config.toml
d_model = 768
norm_place = "pre"
rope_fraction = 1.0
optimizer = "muon_variant"
beta1 = 0.93
MLP neurons of a small language model. Each row is named by its layer, matrix (gate and up: input weights) and neuron, and shows model dimensions 224-351. Each number is 500 + 40 x the weight over its row's rms, rounded and kept within 0 to 999. Numbers have three digits each. A neuron's up and down rows have the sign that makes its largest values positive.
After each neuron's rows, "fires on" lists the tokens most often at its 100 highest values on Wikipedia text that the model never trained on.

L5.gate240:443474485493469510602521503454431463453500476487454470553479540516465513545491496580529586429497503477605522494514502491549456525547512477476512447469470514589484454498552414467451531562522456442547501528433474508473517524470483457498488568507487484544547495549471431464516474468464502518509465570508494451497529511511431557513486577522509466491493560476533477464475495443490492436605
L5.up240:503486468538488448542478545569541503519485498521472444513543496485545486521495494491497481423518498457486511486507493445508564506546413571504570501491468522442437466536536474532483504490506453498474472505521537457417458524573464520462411527523565516531527482525469424462495472477521468539511529603463548565454455435437574453425513514510466494527499492504536499448512556486543507430556
fires on: " (", " /", "-", ";", "^{"

L3.gate1533:563533535560557536477474489396472463561515434524490499476550506515416471466529477508506434507512425475500516517535440472600580502550531505483468452468535552436514486444523494515454559485535467470556479512558496460493472568506480544400511457496540531543554446523429595474427396494494503429505508540497457452520557418537479479462421499514482511435465511544586475514510479457433478546492
L3.up1533:532480507482491569570469521438464519488598529548464509408507531561481484466411546475456482535524427515512505505468582540471493452487521518488483562472521452499425437568507514469521557489491463514415520525533471562521495497503485534549581476447519556523514550534485573480438471529424537512484542466409522537533456459547572485513486472547457534503506573463473489459508496446482487495508
fires on: " post", "7", "ator", "es", "ga", "la"

L5.gate1421:493441526469479511499510507525472558472517461507483470513502364576502504498532502529573476466434494498532563543467506501491483500558465500489488438600451526485471535536422447468540493493495488538476515421480542514499441578454471513516464453501504466556430509524508441504464432479491492498538462576529464491496555526475570459503463399585487497545506513529459452517451458520491467440467
L5.up1421:470488461518509483514510517511516484471516506506534443525491466518543434466500528509515531487444473437596508511491536475497482535505541465479474512502423456447570493478460598528563467533412447474518538480480524478539451501531539522450487521493454454506519531434473546482501465516493453524516533486480473597585487481487459450541490471451480525532492422564518494515476450487462484552455
fires on: " to", ".", " is", ",", " as"

L3.gate89:470451482500550478431489513517511458506529451548557458512540536487469572524497530517503428461450538455509396527510510514510550573565464505425491507471530573480527515540522499477567526471433497509547448523487517510488465526530556521497554487462553553556450403542484528470503529571460491456531540480473504508485531474517494555468488509526491441523495492513445505554449461428526488530543
L3.up89:500492430554539464442454496480455476512442498533487532519505558513450558470473444463455484458468544490484452518550483392494575580479442535522543507509442528472550522565471467514495506371446556498507540475479641517460559513488514454518533510471557448560519470584457483514508391507535462476456479487445548518513572460496501548493440480550521490550509515503433469492534481513493553578539
fires on: "s"

L5.gate1577:543464467507515472494467503490460516509522472532521492486499519517487494524507383474528560530491562449453502471514472516500449481556488453534431536417510464432518530549529536444514500535603432468543498541516488470552435469503470404450529493490528527441540560529479548473466522458463566540511489508522528497449518551490499547595484510514463525479453503509555503504539469419503528520517
L5.up1577:520445497467491535459476493415530480549487468499440532437519470521466493481504502527479464454470497494492450502485526505482475435533526505474442462545441521484549565459509537544398509525517519418526491418506469521519506551488479502538488506458491486507384556452537504466484451502472511506538468498485444512537409444498465539547491459504528497505455519550511443553534543536544469452451
fires on: " the", " \"", " that", " gave", " of", " for"

L3.gate1471:499452507531543525534511576534469471486593420419534513475520518447503471476491446493484486441555583498562474539490421469504410496487478467490542465443498498503557491467535496506486532530581498498503508551486458509458485500462436500486435556575444505452476480509480438506578512434571509418498515517473537485501541520499532521519482446528480480475476436478494463505535507431498476493480
L3.up1471:490540462570499529504517483511465448509510509525432541476469535485462491394499526491468527480543431430492446549503484521452460543536522539515437522533506514549411429469573521530520518575466551421482518423503441503557500415533501502529483492453521548518472460533492523563434494522435489480518570483472475500462574464521455506478496571493555526573512473460449462494532492508454471565590
fires on: " on", " to", " at", " from", ":"

L3.gate1023:488481565521507523497486521544504488521532390434503455468458541502566581538541492545483462447499539543491487441517473506501459536509485476475438502500497471514543464464456486507537462491520488548475568501428523479441560467517511462474508426475491511524446479500496539487473516592423523547545455473479565493457547542530434528495423456501502495498502439510508529556513587445545496513516
L3.up1023:498502481509519477483476571489485471509533489467464458519470481504466574388550464506536500470429500456504546410518545513513574516473474520541475477545508568463564498485484489511515499431517515550464471567460482513428585531493513480501449520481491559452513536459529426517552461549470493605492460427440463472476509401468586634534506487512497519510502475488533364489500517506487527534479
fires on: ".", "s", "x", "em", "a", "ming"

L3.gate1578:591455514584411529451524479520481438454501514515557445471532437517539555512510475488490447532516484492508473438488478519561461518530524492441474493506632480507523463525477490460470487610563558436513511472494581531423539477482492509503449554495571516512469573547482477463461525539471565497489445447433495498490487565478491525426496495519545497546510513487463456486545439466468503447429
L3.up1578:493425556548472506466509461473434447484483517432587486517499460484522485540525504459533405501473557449505539520553538473528505499544446542437445514526465480555456466455514522459434450469431519463470498537580455508500459536480486461504565564499556515535578510551516483505550575457505488504491474537479505506514507495428537467504547489456493440489462501411457488573541515521615518565447
fires on: " |", ";"

L5.gate60:483453522564534456489471508577488575527421455593509432515470477515501527551535472434468496533447504436529534463574565550553432470487557491498508466531520464578520548414441504524500436463475552471542463487559540533509561544464546471534495553524492517483558533461591442504520510475525430529503542465439481515513486642579494532515544570487487555565498453519551524485523516454542424538483
L5.up60:516493371557525487483531466555526491502500541478497551564415457448511502461479491522547515448522465539501532565499475489432520484543477477453529462454548502495526523477552449548429408528474522530490513542521503499456531509556532547372509477483527521538514488528551526499452552473549485478514470498552479525508518576521513547489478402450544464512550479500520435489471541543482509491529
fires on: " |", ";", " "

L5.gate908:538495511518513465568462447484497519497465511483549444484536469472523516436477468498498479479541478480488503469508465475527474435449480438489539438500423552523424505541471483529470477446578518489502429534558374525464487535514530474558548457523486554444467479477462546500559463475529523454546479471462567487413522510520490489564555487531479433530471483502476500464544525483554468459562
L5.up908:423477520512535528631479535472523524471461532515471509561502485508508509552517492471447557474481508538504422483459529489516500451487509470493569479487460526488464488555477534514495564487520490419509474481543406521497483477470575555539521504500517493418473530561472490441495531433504487520572524482477476429489526481556474534533486478479564531518474526494491421527460522537535485520480
fires on: " of", " the", " as", ".", "now", " with"

L5.gate810:425436505493494457566512433560551515460491525530449504441484470503496483496435556489488534523453632531483462504507480436505399520486515511485492485494570521488500530555550503461538448582537483563506475442554519495516516550440415412513526555544464490491488450563602453481518537483519491541650492519520442493517550515489497494536440504552489528526499479519487468450538516531546530512499
L5.up810:495445427509610478482548533482489518443500595501505537530443463543522439483522538562455561500562509474465532524521457513429526495540521549481558511477520489448496551514472539517400488499473474556362501489498530471499510564467514472531468506451517551451494554566603466434487544468487483494556500466491487471478545514476506464481503492519468520524497564517503552496552504480493461563520
fires on: " |", "|---|---|", "|---|---|---|", "0", "a", " of"

L5.gate451:430478530529485491505410542498509440479506516450458526521527467566451499570548410536471495517403545464473425464460499481521386498558491513545439438502491472445476492563530485517543430556456468487553478417516529476468465513408536502446496506471562512494482570460485497475504495481488527471536484462484483538494440518487465418551531439496423516500443514508467479526486491507499537490473
L5.up451:407467524506463538503467548538496483584504536477507545458512477497502468478507444508489545465444499457530453506510505515510485521529561465549510492514493515514397495502516517531438521480412494449568406510500529480511397502497516501533536492440464499469552561572553543449536521533483497538511482482440474513508510450530478494514479443486451486437511509507484453565561489491570496498494
fires on: " to", " of", " for", " the", "Despite", " from"

L3.gate906:487479534549458498566512472486526557500441464498514442503550496444404419413525473495479548528485503497515498490537437441505472587513553507446444498494535573550504524524534488572437555526473538560501482551470473541492468482450457489403413478518499520474489544454485549448450534572414466477523459487449533428535513481451511526473505544479511496473502566464476490629472475525540550430526
L3.up906:500515523518485474493502546519597496469453474519473466428500533514497417507533462463526524508460509517523462523508487451514460498501497533467528553454483497577471487560502533557422514490506443563500528565511449538474455503488475499553440542587458477536475508496533452527519523528516485428497487512427508479517500463453503498455510465521569524529496501443487492498512593545521452571562
fires on: "-", "2", "1", " ("

L5.gate244:496465603461595521554433524558456485542531496484441499463528497554584488463509511431567480511488480543487514479413507551514517439510497464482532529555481471523515428525536464536491418470415519507476469503448524529557519523476578464504568499582468561510599515493532499482548466514567498520461538430506451540473492570497539471499496576531482536489472622498436509507472532468564460524497
L5.up244:512556478522525444556478465517429519496462527513472493454481579451483501448504518534555532497531534530496514561449519604478534512520514491543522461620542490578471560505503493462567448464482475587455538506535579566475570585484557540478476531508446466465601453469529506526498567479542458528474507495572532597504480484499494499665465480595482460490412450572497486494513477539524409506522
fires on: " –", " as", "-", "8", "w", "5"

L5.gate377:474561513573547508422520467474465487487488554491535411479538499527521469532493491532435487566463559490524536465560501506540516478519486475526503540465446523452470476571440480538496512494450467506509555491498460541555551515542488447494535473476498416520426456508497470537583577474478468513465512473454549507584550444582471518498540473467473569443481425509456488512510482458527425493456
L5.up377:488500475525499489509447535572471433502510592433502511547579480497551530523437500542447491499543555416451527509608482488513472528544575459526488507487492508496454486518500562602502491450552507448507552555505591512514488529616509479492469455465434482470572497564562510520548500520525483538481512469563571506514538498588494412531545479455542488552437501516383472451474474524510509404537
fires on: " of", " from", " during", " through", ",", " as"

L5.gate1562:562500587491533434502538496526510495539478479494480478505477486503587453482486444419481526472466524498471475535590421503536462505499570472512508548523504497470594517439572555510486452534454478497517534469482406512530510482571492530350483527428500585522562490480515486507543579422535503477526520455483549527492400463502522508503479474488413515501519492428503463406446485525469546445522
L5.up1562:521437604472421490561461554531535470439461502461522493524484509499486511526563418470570543529468409541464448553497533446470563498517520454496528445511454385505546499451478476466537523504421455403527472487504517499574462500556498519463499490465519544566463557517544498508534525495537535496534516490540475493484437513435525537496443482480469487472554552407526461458535525528552527440503
fires on: " in", " to", " into", " of"

L5.gate444:490558487468533516485483501502514508519511471571520466542456503489460523517496456477452553509459543507479563501537524542539514460525510588512535565510543489478476450480498516581471521566489477461572502490484488404524530535520595473490527540452541520462422550468456461514421516547494491526462517485567501522504497492510547499497504470475471510426470543523512473472473533530600483461499
L5.up444:471547491521556509534457440520521499556450502514457468543469504450451531511525534484464444485462516455452567476530429544513485436476506540509476438475523549493557459542526528457446503494603457533505452450546460504467528484503550559487425548471461542541493497523475464518533476505509462484531574546580474530474435542499554487485471459453484410462487516464483467441518543587479505534480
fires on: " in", ",", "-", "\n", " of", " ("

L5.gate579:529418497556568472493511438485538506523538525479532475450405473493510560502493453476519503517571480531534470547484512490537546517538504435433492504520478430571490483598517543464520475508555488437513563591489490498536557483530475539425495557447522463560497495447413529463510506527493541448506547468549451518544515505460520502463514545468493501459501468531544515432423453536541516411470
L5.up579:505494490490562429539582461483534526472524545457508526489496488506452545438502486464504533499472468495502577429508574492453583483575585482485506553513573431544484519528501479497448443575443471486496529553497503526579514543494489517506484494573552565553495519510546528444422495545508499547556491470561442512507464522515498484416488423414467442600546534465537456501531452522499477464541
fires on: " to", " of", " left", " across", " in"

L5.gate362:500438533495466561462530541560415467513537515558509436537522538398573503433469557516459440514491507530516468520517498475536495498498461515481505556460481485500492564511470495501499543546443465452475502460552493466432460447442461450546569474510491530468478419485481462460521486513481479491512493611495480503430449533508550501548494498458528467537471508557517490553599490466515478499481
L5.up362:515458504534461497430532463513502473447474476485466504509520579622521516536531553448522484466529504484544479432488572482494459554484492431542492467454536523588530547572531479460484527579517457482446510483532464505496537543550452423490508472544428581408475470516478516495462503477473544537538393526500489521570509498564544454452538563526554507565470450488427553516508548579468527553547
fires on: " was", " were", ",", "s"

L3.gate1799:479409502592522443522488464536439457511474484520540458537503502506463437480596522494500469483519536503574498497551464434518460499500595573479460519528560522544496534473451516462508501484495524400590484471488493460452481503563524451533459606460510515484456504501489424443475474465460499515501427506496500495494504532411514580559448509565475518497517470535500456545537469532503478522446
L3.up1799:589503516581467472488517514469427441532468472470535480548525521507470544517509560505486459495496475490480534393391542488527581508501513497452472497482501477516574516494546496494544544486568483462486511493518502545492456462531535490416501535482562456450525401517533537525619454488444460495471536536463483527466420522494579484492518539460485510496477475526523531561470429531512451503545
fires on: " |", "u", "o", "i", "h", "ou"

L5.gate428:583399524476495478479475510484560510540481558472539487510410369462498509466473499562493507458484492481469478527524512548540465399451415449551497488547462533507479515410508489606432475486498527486535463524462465508506503506509506516452495455503463529540458488493509508491561458465480457502495537425551480533422526465481576469498462550573519473508523508480519507463500504498398547441553
L5.up428:485545496450474504549493551480472495598495528513519454395536535498552488442441507554493481487607548492513497558490568539515525449454519523498441520555509608466467493544525483459533517506474564446463551457507512537527460493493508548518448474461516459512532515534582452482496511464453484521526439516551511497430469508510474520551525511448519461545445442521529447485546506416550510519510
fires on: " as", " of", "-", "\n"

L5.gate507:525492463445478467521480532513564567579466479475503507474530407473493549464468477533457391461478552440462494525552500546540491497472431480470504497449442485474519546583417498534463468455449531501539483580438459503473495552483491510456464531484435557484460498537559540482497500552494457470478517518581632494505528547573483451470552537449577417556558481502540436505464569507534463432518
L5.up507:542515457592556491412562496482485497551491532502530478489435553523449446508476510516554481469479482578485506469601507501541503491521394478533594481531486526445512547431476540491549503537524461529495457513479421489438494457567506452518497474475552471531532507435507498469494488550496542512439480431545518425478510484515421545504557490496449506567493563457554507518439536399474505479425
fires on: " as", " As", "As", ","

L3.gate808:444558517536519513512568476532453510458418443497424491516531535492488571530514542475506494503550495503499546495520520501534491506460468499447533458536446519509496517543476472480524480556488479434492475501480467512527458456524500463504502531455600516533440534594511507512454412442467490523489381585512570547412490556476512498475449459504447499549471469485550524537486535475525474500454
L3.up808:523509482516399454541483569463477494421504567496514532551499430501465509541440526511555541498432443521467573461524466509495527491461511460554506444501509519510402561507526468559569500434505535607550453510465538560497493432492419509512498585519496566510441490534462506474560443505579499471521464495489479450449429524496419439482399430520520564477531449477548536499525548393431455494499
fires on: "-", ".", ","

L5.gate1986:500511544537520520559489485475517562483528514432506487504396542458572481533451463507516549484494477506438481427494469436481514487477439539458472505458469499533482471498501504458565454498462508496495469492509498460463495458460573520480513453534499512462552440538471486526439466517535479513533509567451499521538510550450569453499514490506461511573508489466517517513535467525502524533534
L5.up1986:509503566567502469501454507530435492503562556464552558481502500443463494388472558449491450444493463523491458497494472473479503502444455460537523533507576519535478551486488599486474401422365510534532509517435536522503579530523515543464529460461489481493534458558504469459524456526437484493525463447546497632493577577483536515535531488440478527554472441476448495604525542570460509514534
fires on: " de", "\n", " he", " do"

L3.gate1156:480502518495389467505546535529473448464476514485526431490500476492564488519472485499464508451542483404526423454458492499529486487459510544495453556455594468543524511482444421511561514412490494465550461542441548513481453451472507484537516504511491449453486501521456502496517487431485480486462521486480502469452452470450486462592512489552529503518499536519528466564517529546526383476443
L3.up1156:520502497530437490548467447469433510525520558493522492449507499496506449504512477417445538489550507450491481393510535547452462516482489458549469461488524512562387495530503441514472499524541498479530483558500464434437489436491505439498471481486465559505554545458467520575472513487494472477526499529443527461557461453469507447447583454487577402538551507481492453560503439456513508504512
fires on: " |", ";", " "

L3.gate1878:501587422469549482554469465530531533553470548494540492524521497433528459489508415494483538528501596507438545493489542512514475487491492522507442441495487485543545467502440477503471508513437475536520528499475471504509522412526472509571456562510531543480455504462516500479510479569501471517418554506524547453431479475513488415526557487487463456615511532478506522421516513566509538412522
L3.up1878:458562500532486506469499431493512454522497527537414466578510494553501461501487441529481467517515499517464454490479523514488480490532449556492430464592481431549473484478479488432567498559542529441574521478447484483489504558511455500426549524455455513589485532488504517516516464500527620508482540438490550444519460489550478490505513513509479468598511494465539567462424520449454504449555
fires on: " as", " As", "ly", "ke", " at"

L3.gate258:512525442495475466504529539499533447532472502556504483567508455542598497530527651505458507536472529417550442465505524509504460516455539479564490510497474459462509459484488542525541446598480555489596485553540570454517511458446516549494515491425377555556560496527450442484499538512450485446388466493500546446623520497462524469466493543467572493426502440486432543528552451474521515565527
L3.up258:501566467505464484531483522495508435540492359489374521562501494535486451501505624512543484563499552443545438480459495489445511547538521527529524504498492433414463496472519559421502477485505444518559494501462493503582473514546495494558537441470459488441531453485416472434428471482462518482480510559554560490489455487483532518537535483459521463490502469524434491550541527511447470566478
fires on: " in", " (", "qu"

L3.gate938:559488475507507506513461523514559446469481535477536501569559503499483539530589474424508487499504524530544493581494465520545506447429460481561541579581469472533532507459520569577496562515479465535455416560494442536484514546548498503500527532399477519488486504516494494466490520512453492555489504547471564513485472562405561526420531484468538461587548576480459406581528552496524511512487
L3.up938:489493540529463484484461484562502462496541408472486526514587565510530545513523496511496518575457459525447444476536465501531465461489456487466513501485522518591501472503464537498546568494527521566483450552474441503554565434512500581489508468472535537508439567547456556474486531528499501511569503511489503466525566499474528505457505475558480475560534511469474493499527462484542479460454
fires on: " |", "|", ";", "-"

L5.gate1458:508495535486469479484566464547459448508496428554552498531549477503541464494497444531508540555484542495559450553507574494552520480501504517472479527500550523417478482466485524489558473535466504543527467535494521544547494501552504552473458501454502423499505452506455539489502451521476507483507452510520514495502489488469532507549522571533446469525523497483477508491539479476532515534464
L5.up1458:566509508519491421469474466544469546544512509498570548457500436509458416507489476473472489527581545507461458508451508495591607525527507479445535529479492529473529552444512427531508447441504507610519498480501560500489470516520465466455494489501473524608483515539503501471486462527479515540442507550512544568587474466469504535424489550539508503578520480528531522505543531471488494478452
fires on: " of", " during", " in", " mid", " to", "s"

L3.gate740:511511452471598574541498541474585505472436492443525484495524529503529427505487505517558454529512495522549499478468460456597471510493514511485492483533482610522569541491518517544549547502497527514576578508493575548505464536534523465456591434419511411514528484471476528456504519529589519440551553495369540496459521505559586523544497520523452434540466524497530521505505495495491405492423
L3.up740:485497567462516534478494495516521508463462460452568499575530555411473468471432473451470463501478420464541413456454482456530535547456468566467521502546500522454533546499574495520574540497542549455556547539497493560465473522517540457556513528449532533469511501477471498518441450527481489461528464445473505466547471481579484500464542478441535458526490489535452464553535491512471485570554
fires on: "s", "es", "ments"

L5.gate1813:571565496537496456476455518529496413501567504467469461583523471562546513484431499460443565525390490477511534512550509490508585476468497569410501525531416479476479587462488535550541479513536522487577487484516518444496520534494540493455566527468418531504529572498478502462515523611518452530486467495564511511466455471542488474476499550514469545475463450555481503463442521489571487457516
L5.up1813:504521492561523492494464549609552465545490512474419596491507448458512468465524527522604539507509468484422430513493461501538519466534566567573571465497406481523482506533512529423500516529485445525491447467509453526574479517518509522560474528431469510528454564568458504504534495520547512442478499468532450500488479524517509506526492541459454479462496548446509470483432534556457517491482
fires on: " in", " is", "o"

L3.gate2039:542513520457487539469490452457534509480583416518503557445510464552493536491510490533486532469476564522564526528573477537509558500557512506448446489535506497483513495492520521449520570504503502513489458508463514576473553475472560570422471504579542435481449518473524599484550460553473574461471499542559502517473459545527559479431498438479463484540491503551489462543618504488437543506487
L3.up2039:545462505450486451495493453489485538546460576479553509549515494483518449492509417518554509442476544467528488477420457572522487539506514520485619454562464510548524512527561542467531429457476473482431499552457512526426504499478501502463538484475477539441501510555489464525465481440479511496451481490418521446520552492512581506540511488449525537465504508477458383510511541506461527542500
fires on: ";", " |", "ach", "uc", "be", ":"

L3.gate1650:471508566566461508471507477427433489511518476502505446574444511513534513455544527544433486471573484473450448450521499531545482547491534524509510473516475491544471423504415567491486504496538511540497489540421544513532451459525485453556486456498511532538466542450464521528525534517474532517492524570508494504516541514535547488489527443522537452544504457483548498526502444507492402576505
L3.up1650:496504476583506508527514450551470490375493533569518539621508529452483537481427502483419551500536459480605556505453551466515493486527562503444556457547511526470524419425484451555521540521484532513562523486516427465488503500470445487536509541554526504517479544429513568469532472562558506475470419478462497456501483456524528476483512483507503496545517442432539508515540433574501479568512
fires on: "ro", " |", "na", "AR", "bal"

L3.gate538:483477517501512472484454530497430497494557506451521544522435456453497489505500507477453473500462467485477460470534475520461507529499517468502476523521501476481528490459490512569472475440484482470457531551477449430379482476487530568538534518542463526501515581503484494472530494494514570456534505567491547556510505487461568433458520548488524539487554490503497441417455531535448558455592
L3.up538:517551548484459545496440566482513487539450463500501558502380492473460503502577546505490486522426472471442468511491473504539460571491518534493512516499440458491450528467544479483461505527520492485514469464538469503510536465563524499513510456499489467512486572515542461407564526543422544468462502545488504455488515482511553450492547497498519509439531535456497438504495488405483581493536
fires on: "ing", "o", "u", "ung", "i", "ian"

L3.gate659:523492516526520397468560464500423515439544501444468491488478562520493500523525530466580565489463531484544512438514478529569464491487462550467515469417533476587474510502443478519548485465555587493502500525416488548441513475502513511482503482485491473436460538543499502483510434557539473465492476543515473525454549587555533454431534524482390551490418494495492468562479562530541509461506
L3.up659:451496484544470504512531454461558570410528540491524432473420519459476497447442531527584504482464520494492502535459494476521481463482495505538488463456487527535480479511505487472471550570483617519529504458432476503497578437485488520551508537520555508511467446521529468591521523520455498575487532483510595512432569494470506513465477497607519571511489486439510521503440497503479471506470
fires on: ";", " and", "s", " while", "y", ","

L5.gate357:485535460456412512515466523492452548599484486446541559556507491561487548474415530519487473480498543494542479473454440454499462504541427515518596549505584555508494460547520505512496502483568487444508487500513498474515493475470460532533540540494552475437425462487546467515485472537469473514494447559542513539477518425509532557569538507438543549528484442526529518449549538521561544444480
L5.up357:487485546451480470545457513402499482513525523505482511580481489534423550554553466551453534498479533542521509497516443489516520513495464503451552506533541583491490491530509514484466530491560479533506515471509517466559467506502513453449495466505464501570502493479514509510427610462431500536470499536455532570516402528490572497522470505451490567483514504459574460505535527520511536526428
fires on: " had", " that", " has", " have", " he"

L5.gate267:453507444465467547504511472472505514499472514481574549539501473520449523584500482424544576551481531427492528587465527469523535506517502500510543495560515521461471482518494478474556577481447496491527573474463460529494510487466513546508512531499552456550518463493480506469574486535552523537530468428502532472434479466483545477553522597497486519497543424560516522418486512551425549532516
L5.up267:571424511520489526517510471444519608527512429489526511543581394410528482529493536461470488549487483410475438579536458544560491460484558511556514526526471421532480508506531456539539411546485530483399497520470467526503518531419556494528505550514439542478562516604554523511493451503492516513429516455473533494514556506508535441475486495496495436491445513516416448561495453508544514452479
fires on: "ar", "ac", "fi", "lo", "el", "d"

L5.gate1440:509536518525532491496481482520540520496448546590504459460519513452466463552521501474499541554558498596525527527558443531503443522507489573446493492488517479501496471536521468523494556421442520459460459519506531448533513495533510509506448514512535490439498541499434541468463534507417539527519461488504466420508560510461511533519460482449467397445421603491532552508486465501424528485510
L5.up1440:474470467526477520518503448483466458547502485453497513562542535453476516541456486474460494473483546454541559495487534559532551479456452572508565549511535488580451472498584570503521459541542549484509530588512481522513468484552471505538453539560503476458507509503559527401495489539481550485533616457533437456513471480531525493479561509456540463517497460481515484481443505449463463516435
fires on: "1", "2", "3", "5", "7", "0"

L5.gate1276:599572501496532450525446509563518497541502455561473526514536534516501489483445542490429537455511420448502541453524513452480566477528541513468578570472469520480415535462475436534532520439487451441524544461454471516499501482433459416513513603468457397467500511446540546533434479444528471494514548450470541479502479485526491484515446430528551492444519466449541505532530571521512507472482
L5.up1276:506523518418524514484462485449507491509584531447556518569430535563460563539498464563474482411511492574544543511514409549454563562464526467592512525493539496497420539418483419491469437497512509511441538509457499452514551586464496480380553509527572480442455551445494492428459589475470555530536578501503530471533476543444513516451442467520467473464533533548492558498498509533459517421477
fires on: " which", " that", " it", " It", " This", " has"

L3.gate1932:497449455495582515511529519543503468515467489480543505567459453489504497460572489457488470492464567489531450544507526514528563487512529519488515455529423547495461517550502510532508460490464504520489435488490594521567459514510461461476557457508481464517443525523502424516469476483430581542487422561592492443445573535471456490466424494539522504569519444402506501535476510513497461478431
L3.up1932:500507498502529548531496518567513495441487461460502484534490540489454517492540540472469506539453501479518588456476457489548439430463433501466534506481494529512493496575558456477545492533509409544513531458509440472447505377505508485475550463608550483463461545563490462456473470547494466461500471468436535563472438457476487506489494551487526450414561495466535477530466432539485421467442
fires on: " |", ",", " Title"

L5.gate682:504447509546464487481449563463403486448466517440500525482514534578491547542397397478503497489557548492571403475465466481535521464479504497458468468500352589501515509495515501479511454487627461516467519493511473519493455486488513479489506515523450486491492502494463403494536444509488508483473472387526487483506454494563550429489459446463483514465475449489512486504464499433520439439562
L5.up682:536473466473533493484523523549514467478491495488519457461492502513541497435462489593483542496487533530467471463569485518582454470521532452529509554526365527550436453491490478543504497441609469440518493513482543498513531497452498510511465539460519468484518471552492500473526557567475554525460515441468396506492547460593423526479502441418549491513490521486453456442488441535504454483565
fires on: " to", " of", " in", " from", " with", " for"

L3.gate1276:500491463443435516458499493467482494570490606497432485580466479576523492556532513470553527538487516476516506505523479517469483493449501541463524489443538518457522464484516465406431520567468429512477458467572486435503469480430517525540541575485485469449531519514508541519503455421513608491488536508559532488403503443508481570462505496548451527496521520497493446525464461484447545542546
L3.up1276:501474480472451546450524491484546455541544557468524486471482522514462478506494495598456497477498462373512482596512500474483503543481513577491400530527540541494508447447513429571444479496570461443513504530475424489498442539452538482568505467473484579544476473546585539480517473478496528482496493537500526499490438495437480586496443461534532501488483476518547605594494393531485605519567
fires on: " for", " to", " of", "art", " his"

L5.gate370:420552430527465472493551552540492491525507529559539480482501426385495562486511492481529530521464471475592575508524496525517460502503507420530507419546510476527474516478517422448481516482524468501491427534553528515493473476460540508472500468467482490545487518474541564491536496562471538541490484459486457499466570509500544519523462469553503451518471458492588496504563528446536496557500
L5.up370:547504417511473484492494451548563520499456420399490553488479571542542467528503540512591450451495503529514507564467421541523535476436494549505465492503502524427515492505433476481464469519475551562537510497512535454484565526425460398470543519472522511530491508477482523516514495472470454516566555584532521492454478480530452518557469453478507505510468581551458497485537488486486530455518
fires on: " |", "-", " each", "\n"

L3.gate1547:516513493512484464513500510503447468459515488509528485552493528528504518484519527523531512524584517434530563489541475512449526520515519492505396505473616523509576486449501454533486542431524536547538513467439503503469522463489493456508530556476472500508493505479370404570466592495434502478518424543525443442541517557534521421489475504529474517484513487521485428467482474442443538475488
L3.up1547:488483467520598505438504501448601559502521591482512555495461537490600503525529556499496524447483526491423500495497528489472528504501602511479546556489472472511546470455527476547488584580466477494502501506448467523502515477457519527431476458418380465516520431560480399458447479537540517555529538457497511392466537424486479421503481493497456521478461508444498474505502505416437543487486
fires on: ",", "ing", " and"

L5.gate1043:455520463369583486501521513462522496538531486505558491493485483467520486509479489523478526516487479415506506503545487410523439469460505532511542536443431486446507524462458520512469452525535543561552484518425448501547498502477502552462608507428476438477427512532492509490462470514534504453502571521493468537556510476529533558509541404545556478539490442464519448436488531564437519488492
L5.up1043:518582491419504491453514566517520554498503473458436536472510525428495526513480525502507555489501459480499527504513432517453537517489510494599512509525526554459553512487456465518496475480487483481480491490507434539469469467541504480476514446415509465437481478493484577514461492499523542520532633548421533549436547508538534562550467529482526497517504428507531523414477539459405483477458
fires on: " and", ",", " that", " which", " he", " but"